{"n_kv_head": 3, "head_dim": 32, "vocab_size": 8192, "positions": "learned", "decay_shape": "linear", "train_tokens": 250100000}
MLP neurons of a small language model. Each row is named by its layer, matrix (up: input weights; down: output weights) and neuron, and shows model dimensions 0-191. Each number is 128 + 24 x the weight over its row's rms, rounded and kept within 0 to 255. Numbers have three digits each.
After each neuron's rows, "fires on" lists the tokens most often at its 100 highest values on Wikipedia text that the model never trained on.

L3.up516:166145115161131152142152068128107091136155137118143158124132163134167085169091091103128126146121121139156154145138125100141096098155182125126120117108158114133118106126121097136143173118132147070109144130165147144107083116145137169133146156157113113137124179132141158122148147132168154150149087131135102176148127124105121154127136148131133074154117097145111148096128141135151086126125123124156132112137160146127136094124140135110090101099151081098101114144152097185162121110122158128131098094149111153150103139145142134111122120136110131130100125107145080130159206111112118130
L3.down516:122154125137149123140176130141255136159101091121092070096118120114106124163117147138166149145171144074131142129117141157143122084127134144110219119088158119159139108118153120125105142076160121147138148103128134119111148098133142119115107117126168114147132135094122148115096111139147134145129131130108094110128139126113131115105142115146131107099118124165146164130116136143144095163121111088129116110122133130099112091162124128164137120111115120161124119108138089139123139104147120158159118134140152143144123106121102148091125157083130104130095097135108148119167111140161134114
fires on: " on", " New", " oil", "ed"

L2.up221:159128112150120192109167162141132136155131142136129100111122163111127132160122122113145141113116087111140153124165129116115128125093138127167113104108095172098131113146117147126141113137131102119114151128090123106102129155148186146092136134138109110158123128153163177110141138170126129111097129160139138121147141120097127138122115149091172082127068145092151099129180146113151076161146127149102103114129154083149101151124107143122103137115145106141140100117161160151135108185088133108136137089156093115144136125093121125162085105125143121171067118111148121164160143100093126125
L2.down221:138132137156112109154099181110141109154155123112128132146130104127151140161115147126142126068139065137128138109140154123153099141126087104178130124105088133118087138125147133146113121143117093128118154136056105117096122102120104119165094147098124139119131138136126147130108128059117127106149141101132115139127146121152142138150126167110154127144145119086115103106129105101149098106175101127133139133137160156110136121121159112133134121117089136125122120147139168139162179123110166120151155155054137106127128197119111156127144130140166098073127092144087153176108149154116109142
fires on: " My", " my", " Love", " emp", " Sound", " abs"

L2.up725:146127123144147179139164144097110105148112121096114115113150147171119116113117125136179117154135124109136142107135147131104117100099123194151109104118127090126149053130114124134104142100123142130150118135124133147145149160155128140118148131177095104120143129102176128133166131134183117128128064146100137115136121144140095127139147188121152117132128070144088122119162138116126090128144151145100137126142126134135147101168134147084114082134133115146150168104146083068094134138117108167136122124124141111115146095089191138145111109122143128153111140166132141172104161101130145106
L2.down725:125130114115193127107087133123122112103087116193147105146106130117104163096138171142114125104099106162142147110108115134115131139145109110124101086140129122138204124124159156139098080118130099111141171146106120146122149099121139121123106145148121116127135104138162152094122105077154124141153134105113109126109100135149121151140123152148123111177118106151077128112144166125174150090113128129111112129116126111168116165141123081172113136142152159097115127093113143125105158146138103123094183097152123169140156113145138166095114126136107105133155113132104120185149121178108142101
fires on: " long", " km", " emp", " very", " just", " ret"

L2.up687:131125088141102132146144129086123133123164135140091216086116121180179094129151114152136123133134108157064140108149149143151115130110122173155122155104109180137161123163150113137108149120142139123163127108145128125114117131160139127141121103148094126132139117122136130147137173109094140089102059134108102147147154102104109106131130140136143154093083132133157159118141117138114120106117112140111159087110135118104115110139118151118163144092124171116140105145125109107118163108119144147105115067182107099137112098160150126141138076139123114143093105175167129109137130127133147144
L2.down687:126131148115103141114155120091078110154158121121105126123125103103117146139142150091143143119140168127129152105130181128121145127108114109165129138073114119147159117129122141127146144091072120099154115130093108066069103093100110116127101124151124146142149096141159100179164095122134136133131152140120127151113106115119134136140076104124134107135135107116108141132160134105123157106130120125161131179145107110126173130116151074136169133106135103167140129183129105125143137137126186156167136140140074138176129166151150153120093123147168105110119172131133118102139120086125087122
fires on: " ch", " er", " med", " Ind", " Ch", " ca"

L3.up251:168144075169110137169153151138114145103100122098111128092078144140150152170093118089148102162194115106122148107156110118132103105102163136092107115100088117135160130141113101166142140141111121122151118157169160140111111146132115129083137134137166120113120126079136131117203126180139137140155122127122131151158148130131082127114128135112127114158112131131136137123120130160125117159105184106115170104142123101093115120166125193103161141082116119094120139130110107151131151102096120133120090154127163135125096141093146133094126108123088128113141113156122116141119120118152103123
L3.down251:153137119096139130082145086107130127148100092143094061166145114110109136142133146091115092128074151121137118155075111159139144139127151147146074144133111071144094059093118136133148150128131133129118116119134185144161103106148124103124089138110142151088126164112107152167127124095177137160162102139114091115112128124132133126139149162111106103143081139109129129139108158176150116144081116116119148138114108141122125132177142195134135118148157112139120138113140084136139131138161138109138104128150093095118149129108149162133147162114170128140116102131117117135126154124154136109
fires on: " not", " such", " known", " especially", " designated"

L2.up224:126140154150137149158099117136111112108125109165109130159121184128105110147126118103093128167139126134162151121147139149130138159111136143121116106165147199135121139140100124097188114161107132130102151149112160118161153132107127108198090153132128110130089118137143127131125120095135149127151161136133088148155147135112094132143158127120146156069124121091082112132136138122100115128080113119133148108109126137141157117131102120132132125094068150145076108140108113159172089136184132134137085112158107067179122122149132135122128129116106129141140081135088126136170130148118152092
L2.down224:071124115116168139144121133129112120120126133155133097049108136124122170166160123120164155159152097126170114146155111138137112122148100073183076090135123149143175118117115146131134131139133134098154116136125122154144137154097121133139143144121132178140128127091144120107099107124139119109114162142138131121122126110108140134132121109123110179115146128111103090148143086119143089125128113113132148118164081139119129156131130130131143093113149152181141186132133072096081117138124121098142110111131104129128052126156125085126111174141104127133118158125117141155144098164171137171
fires on: "a", "M", "sa", "um"

L3.up138:124149106107099122100119114198135153134134112141103163139153135112122080138114116116154106165181122073130129155128138111129149105136147166123114112118104150133126108133090167139154173166098130130128167157128194127105110143115119137122127094129116134127121089075158185109129157146128146129134121097118118190132112121081166120139117134119157105135114156119127168056126122129126133172118136116154090116107114093105113124150128144108102080103107130136113138143155090103128113152119119115184092115128098111131166085140166117137142124136134115123165105127112127129123172149136139160
L3.down138:125104148150110092155124116103147148114127088156138117101156134104120127127122078108073074107157136133174127080149150130132151125120102135184129146135114110157106121112145123110107099076134161123099125186113122112163136148129152125116150085127120118121134118104115099142190134106119138134128123119145108136116128158100167141152129136121142128091121087130186140144143144138108121154101093146122155117133169098114174142094118111173148163125126111117099144140133126117092127116136135087127126115122180128135129113105141096089152100130161161125098159187160104131146127137191172116
fires on: " as", " for", ":", " vi"

L3.up278:141121118118131137138121184137127140157149161092104190078106125148156118107088146135120096148123119118087199137139197131114136176113111129118135135134146124141125128096086139132102115151154160109174144092135112141156106128140142173103111107122163125114130135148125123141122148104181132160087109116115078113176145147090103135123113141144128114118171119134150144141159103139127134119093129182093137083135107153137144121115122140098142100096126125138150165132132125109118139110127152155139152135113131144122113100104114152116135102121164153078105086134146082118098141099143184104
L3.down278:097160148107122107152162125108080146120095140123102117110150140120136092126147139153151104142160102129119134099134112120137109119119124167085115100093123125119146125156132106149131176109092152138155113155139117133159154118116154122172156141119101145148146130131132150115145116133105104097112093149093173100121095097162115092155120151139176122111135157140135144126095160151105122132110133136142121140105165099141148161180162109139179149128116122128136071155110109158101149104127124095137100106104083116128118095139154173102109173129162057121103140117175143104083115173155133109
fires on: " |", "\n ", " first", " three", " debut"

L2.up615:102138135154094189118074152200104156112117143117134142158116115140108112155123123088132146134119149094179145157128144113153109111103141166119123131125130100123127107137108135121139108159134106109114143107100124141174132139080128170147092128132166117123079160177124096143126127075169128111146140144137102153149157146129126169137158142162077134137117117116156118172149130104142120111176146145141146165099088138135106122127109097144072095140110115123147125113145108137145107123184158123085094133152159131161146135116161106108123140125121143129126148127122077154151135114115127079
L2.down615:175127101136109146186133116147133129142155133141119109103138112137135132129099088162158135144135139142131153071144119161099103147096135141113106116140118141154132105078073148122111120162129093145136154073089136156146146139110130123140143153094158145153130115101068135127124106089134132126153089108124099147094098138130146129141136092131114129168170137114107113076135116094100148124121138125080134166115154135142178111131142115135163121132160121152120115122107082138178118104134176104157122117149126115175135149137117146139155125122100191166122123093104136141083142160151084117
fires on: "que", "mit", "obe", "tra", "jo", "unt"

L3.up357:124086143116149123141124134160112117110077094124125114130066171130138114159130124126130136115194117169091139111146106164116151142139116116156130112120130129146127109136112079167118107188110124111091048128121154110114124165127138110087134156149190129144134116113169164149146103163111126101096144091115126132151145135131097145148096088138087154102159093167166137123134170134071164150125128139126108167129135088109143119168136085123163116130149121120129137145131106132134138128125145133114145153117150093150126144133147130098078140131121100098125114128156110149117091125132106113
L3.down357:140158155135118134201118144080098091151137107101106084159146135103127132129130132114101143132148150096142166145107097105125099165153138114111132150140128132095182111159111166139162132096107170175107135139126114175127160135121156088151121110099136123097114122153155143143091089138190133135128118113144123112077108127144129119129136128173127131126140160102100128128114128137088121123097090151153130087101154096151128122156115139110076125138127131129143125092093123125094149156163114124139136114150095135153124128163087099153097124137134138157122099157135120151177127089076110160
fires on: " =", " line", " 26", " 12", " just", " bo"

L3.up738:117169161089105165126097133153108138139108162125115163136110144160139095114137123129108127146123108054155111131102141179147132166160137156131118129130139115126096056082131151138176103148146115131138111148104126141131136112136138096115124129114115114127077130101147177168151149141186145144072136138139112157157116109106142115092175132127173115162119129138130172111130139172135135140103147160146108130137121121115080108115108089112080128130114096114152121152109104139121119133150153125150084111145135108102104080140147097141113150130141118129073098124127100135146150123121175141
L3.down738:147122177111116105155095112116091118139136127122164116143130128121144080126132123099137098135160093123143086142090094149127105164131128188132122133127157081155144171096200169118096131129158090157138149128106120159125155141154116091174086113110130082127155154135083131131102117145111140133135122088157134096130157123124115113134136130056154125128109069142105135131140109129114138098095157109143129149149119093092148159125171130112128182146126157117108128148101115137103114157133156142155156091121159146133115131088140112125151130132120116143126156108121093135106168115158138148
fires on: " on", " Won", " Released", " Un"

L3.up344:153117163139123124148079135160116113093095103136157125111115185135121151157088129111109139162145124138110120137148124114149108135089111130124104149114122136102169171099094144144136130111095132111123131122120120094137155160113174143137125128148169097190121135123109141075187131122131131139126172120123111137146150074088133123105135136082103135135120153136159119101143168080117140093131177103158145154139148112139101096096136167128148111110108152129133170105126115169120149111128163115097094102156179084124122134139156118141119085123127108148117088114098132168106173121128108144
L3.down344:117120153115160137130122120088113145111109117117121106073133127123115157123160133164081123092118100108136127133110084100153157092102140092069089148190160088119116112145139129148121116155158139137112172169139144094152144103146172117123151108124104130132185160148097122139130117126174135112133134110154073087097117115131116110129147140146120111171122146155125153143109132141116103097109103114104114140166092108132163141100135118149107114173172125098128138185183146113095102142124144148141140108111130135119131083158148100128133129134099131143105113125186103145143101113115138148
fires on: "sp", " lo", "st", "gl", "od"

L2.up177:150113065196134139147170129136089162116082127139114136135145126160136126159128114106138090121129144119100153106114150110121151151084151154140100119125137164095153133095135152180136137164103095092085142124142156099146107097151163106126116103156144091158113121127161181122148152161138111154115137134125126162155143105133094132151126177118153102137145138122163149139140115126133123142121136111121119121133072092145151085111131177101137135081121054132152154111124142129143094104130135107113114142122175121165105119150110103103107130145106110101126100085125139158099149125126108112
L2.down177:156086151142089119122133132125025096111110096158158143135156154123126105130134150112111103145137152114137158122120105116163120147125152139117032115169103126165147157104126137138126118133150144122104153122104129139138106086094123120115140133138125164112114112129161128120172130102136164135110127128108103117112101119114138144133128156108103131116133140139098115140106123102127082083157107119169115160125108136153131184152124156156133162126160161141143112132151094086144153144130099091067159132123115154123116134145106149140123186116111132134143180114157127163123120150162108104
fires on: "d", "ed", "ing", "|", " |"

L2.up684:114130140148150121088156128111121138147141123120128193116140171129134113111102090134108102114146129113100116146147127124122120173112085106181126090134146142129137121136105111112092182128097092147138158116128100115110146129118150139122129139196149103103152151143179153107113172135120124131133092121114118142118193126116138113143123138144170145135163158125136131080172135157122115153153124159119128121123123125086156114143151154093107142143148093114134123102118121098114127168128162082191097105125123108116123103164111133090064131124121102092121101064151130116096118151156132140
L2.down684:192130123135114102121163102119116109105120138095180121107172093110139102149087150113137135142133097118112120093125120093123107124132116131114126148091086136126126137136124184091124112145115106139109134119140127114149103129168113157083154164124114132123102093128144118119154098125117136131134126127106110113112126124137139145113185169130118150148130091133153116103056116134170163143131120151104120113094131161116133082122148165132148151140117093174148145148133134092153158138133117197122107140140114137107118180119115080113157132138095154114126132165150133169203094099153105125
fires on: " a", " L", " ne", " h"

L2.up32:147141108136117106190106111154100112163117123089120127156117129112119091169117133116121142132133123150144133165132139101143124111139141190132122128137133110136136128109095140112128106159147162094141140113139115142154141130148117123157123120114095147113089160156192119124115127098169137143148134130168119146125120136093171122106160121127101120143074084106129097126139146149121075109103158204139132135084135174087100134150150183112066122103107107136167141135125126121148120112140105114135081108115089110161103117150176122087128125132086129113127098154106118149145164101129154132
L2.down32:129107198100139119202116117132124104125136105090182118136135113125130112082153140159143136123150118086109162141100099126103120112113123111157131147137138154118149165143138129156167117154139148114150147126113157117145147120115139177146090126139127106062131139094161113139138114110115120131098120100078117137116097162122153109094136103121176112183116131136132131107143151132143154083116107093119171151115164130129133126114108142117104167135086099115126108153086101156087109133141190140136138140104086088131123112118139096117119137135141138147139090156183141119139148107159147153
fires on: " –", " as", " del", " —", " guitar"

L2.up127:118086138162132154086139137126099189120120110118126121104116099117109096148146140157213129159119145130131138136119135131123139126085112130116114135106130114099139110152148077200169108123121144139130130131151111110140142138137133137139145112142158139141123137117094131112152113127090122156125120111069073120139123141129136126129104185118080145107143133147158185150146121124134112122138132137119089126122105109151140126113136108097132119143131130154161167102155112099088119073169160174119112163140199095130104110093172129175159139115130133159122116118167140108137110108143123096
L2.down127:117113073142096110131091102094122139141161141159085137097141188092142094116090146127107125099114089085133154131111107159138160104151115098154129117157108099131108110100142154117129138124101140121113166117112143118134151147123124125140114141125095121094146106088118109132144116106154125156141152187138112134125126166171116131120086127126139168118111114120125067178113165135136134171138118156139139145126161187127084168116154124124160133125149102142131115122141142105124135103125140090109106119125113179147146162135136159095152116134161152100132088162185160108082111115139147104
fires on: " age", " medal", " hospital", " Date", " Par"

L2.up411:114162117165105146121118103160121096124127135128107131121131126126143136134125165098128117155106129076153143148143140143135127123155149179108121141151120102096096098136167135117151106151143093131146116143116164178161038131144150137127116121096132124127084139107153129174120145121143139113084111162074117153125153090133107155099143163168111115135116108106135106146154144155149136128106142146146138128112087160130101130115160134117127108117126111167139134152145137091165112177071089135121108133151082089154092149149188108099128132125150174122122104143105128154130143088131139089
L2.down411:144155128147145170149121130134152135107096115156088106127165127155131127145150098081118119122125177115167115154119152103119140150152129103148110138136115117089081077127093154145118094131072088125114135136114151162147173142145133139098127123127152100109133137113162155152099131140130144141117157126123155107129129169114134110087128136157151130101111140139139118121114167128090137080087103099140138157159108123092100101153141168093119112182105078138095138119110085163098101131178149110108138173105132117128112144141179129092145139116104118110145151107174099119116138138170152147
fires on: " film", " episodes", " recording", " song", " record", " release"

L3.up335:158191135181136148151156147128121082117116113122121121124121147147112151104137119120169112121108076085161136141135126139129128142125127128209121142129120132149129119123127124190172084099137142140091106106126164101126136116126121116129141138114147148165142137139129155095148114116109150173099161135099129147132144109156132091085157148095151115124145085134160142129135114154107138107070149135099145099148092109131174127154097142128177094091157113135114172164148136100114109076122109173145154128148116131114097134111104168081117120133110130138108097128139164139124138122142102100
L3.down335:146126105143119137112137104089085160139090131122133124155138107102117160174123125106136144156199144147164120139072141121134113100178115064168160086122063122095091123140144157162127100171109140115126092095116124112098102118103111119175168127134154132044124134131153121122134145174136127135139129165139113179093130112141124105151133112153123153149089149126140122124112149124139113155150114088153122138126110142157113116123157138119129161108118132133111100134085118146141145143114144097130109111114110136127147103153111125157099162129089160170160131149102135112117102115135123147
fires on: "nce", "g", "nd", " of", "ring"

L2.up701:158110117118124116138156102174126111134118127132096156180118159158147116163121169146107126146212118136135125091124142155176127096159132153101111130132085129116144116150106100131132116164144098137149146138092185146136123133149118141107115096102111135128094120129127121139153172141131137123112107108140133151131150112099102152133116132137147124110156146090101101141130180147084122115059174121159131128113051124098109127124135132103137102143120107116145102165115078146160102135133116135094118106144106140156136079101180141120123128130104145093103147121096126159136162103128165130
L2.down701:110136093139148118157124143103110128154096126142136090122136121124084145140122175133086128062104147093130124101093111122144101123109089123096126143083138156161119180120136086161109074144105096112147095093114140151133187161134145173109096123104128091115121100135110093167112123117118135155148117152133136148116122150117123120103106158119131149110112125146115172086134168177126169146115134135103131137106137119106131147112113078192152120105178180123118131138144113123146117143166101117123140104109133144132081159171114140121152157132118163154106131159150112114137142149116126126
fires on: " 4", " Dr", " Luc", " Aud", " Pat", " But"

L3.up51:163110113137115152150128169135116108116119195122115128075118146158150139112089112105112108121130128127118206097135137150136130133125121150121109122103095147136123071077115102141139156135144145146163107103114195076143104120152134104118136127134156094107160183105113161113156165138159138090091159136101103144134103112119129161118137131091167148105144128151109147136132133154130119126140170131137147129158113118133108098132127111119118131126136106147168145104128136137098126122174158103087154114084113116148137107116114142152096154133151126109103116117177176127177129113133161077
L3.down51:119127132091115117111112113124078164122119109129155095139080115067109164144112120124137145103139124127094115136120071152162139157138149103128103140152120147113120121111110166137085134115131139153151085148117113154129094161145119121150119101111139131141105140190113146109132139151111147178159087113129131123117082151141118131180178101143106098148139121103136118115148152130137104162139075139182116146147113099126116147107139139136128128112086158121100110096145149130157145143138148133143125137175100136142172154111109133147126125101087153216135117133131108099063148123110114131
fires on: " place", " more", " /", " out", " un", " 120"

L2.up714:144128068157112113118111129152119115146108115125121125126117164133117116101107153099150103140116128137114163139135134133098096099141174126147114102161134175136090087154123121111147186139114127125088156108169133156131116109133104145169137108103118117134152141134146160129129128115151127168180089144138080114137112150122100165125169157118142076119110101084123106114187177082118130156134128152112173119140091153158148133161140166121134126149110122143146141139147107109151107124127101178121117125119099095147084087092140112141149132122130142092139127134109146179115167123138065135
L2.down714:151156094165127086104142145095106134129142114129133144091140139154095141093152138119095110136122150119137145121108133154142127117109138197102151137146147110110178130118164116110120154140127121150133096105168094149127150126101161140144088131176105113130142163110088186138120063113123111181104147130166115133071122145134144102140090120153110163098115123140168095104131126102102077172121135129099101115082126122166167115147106140128114112132152103100145118144151145118141172133126142155177161114118125162103125148156123163096136092129146108118106141094112131133105118125105125099
fires on: " by", "\n", " |", " Best", " third", " Preceded"

L2.up26:136101107148094118161127118160120113105113121123138106143146156128117118127071145129135092138140163143130132154137135121152104170116140110139097094084124134103149133127125145135168129154098120091090178136118128101094130135135152157114113068125122111149094114141147165079151122118138148158156134161118173128106130111118102106119131186096131135146149108137162114134127120121130108099153169117104154117123138126151150117164118168130106151081137101162125142142162070123121146108141122163141114146149157058182078128092141150143124137149100119118101131136057165150140157121140106150
L2.down26:123139131097172127142137120118130108112116141137114117133121149131104182139133157137115098101101133167126140141110139113132108156129140125094093124129141100172140135159145085076073116150101132126124121108084118149085135139084130090136135137110136142097154102121150170136137117124130124176106114152104115136121096109114173115150083142147105158131088114109152154140112084169117161137130148119135122156072139083101133197113112147132136130148190126090125125115129124157094157153104135115117161113122154147142100160147158134170135132141100166169144103106132166144122073136165111127
fires on: "g", " experience", "it", " love", "aging", " show"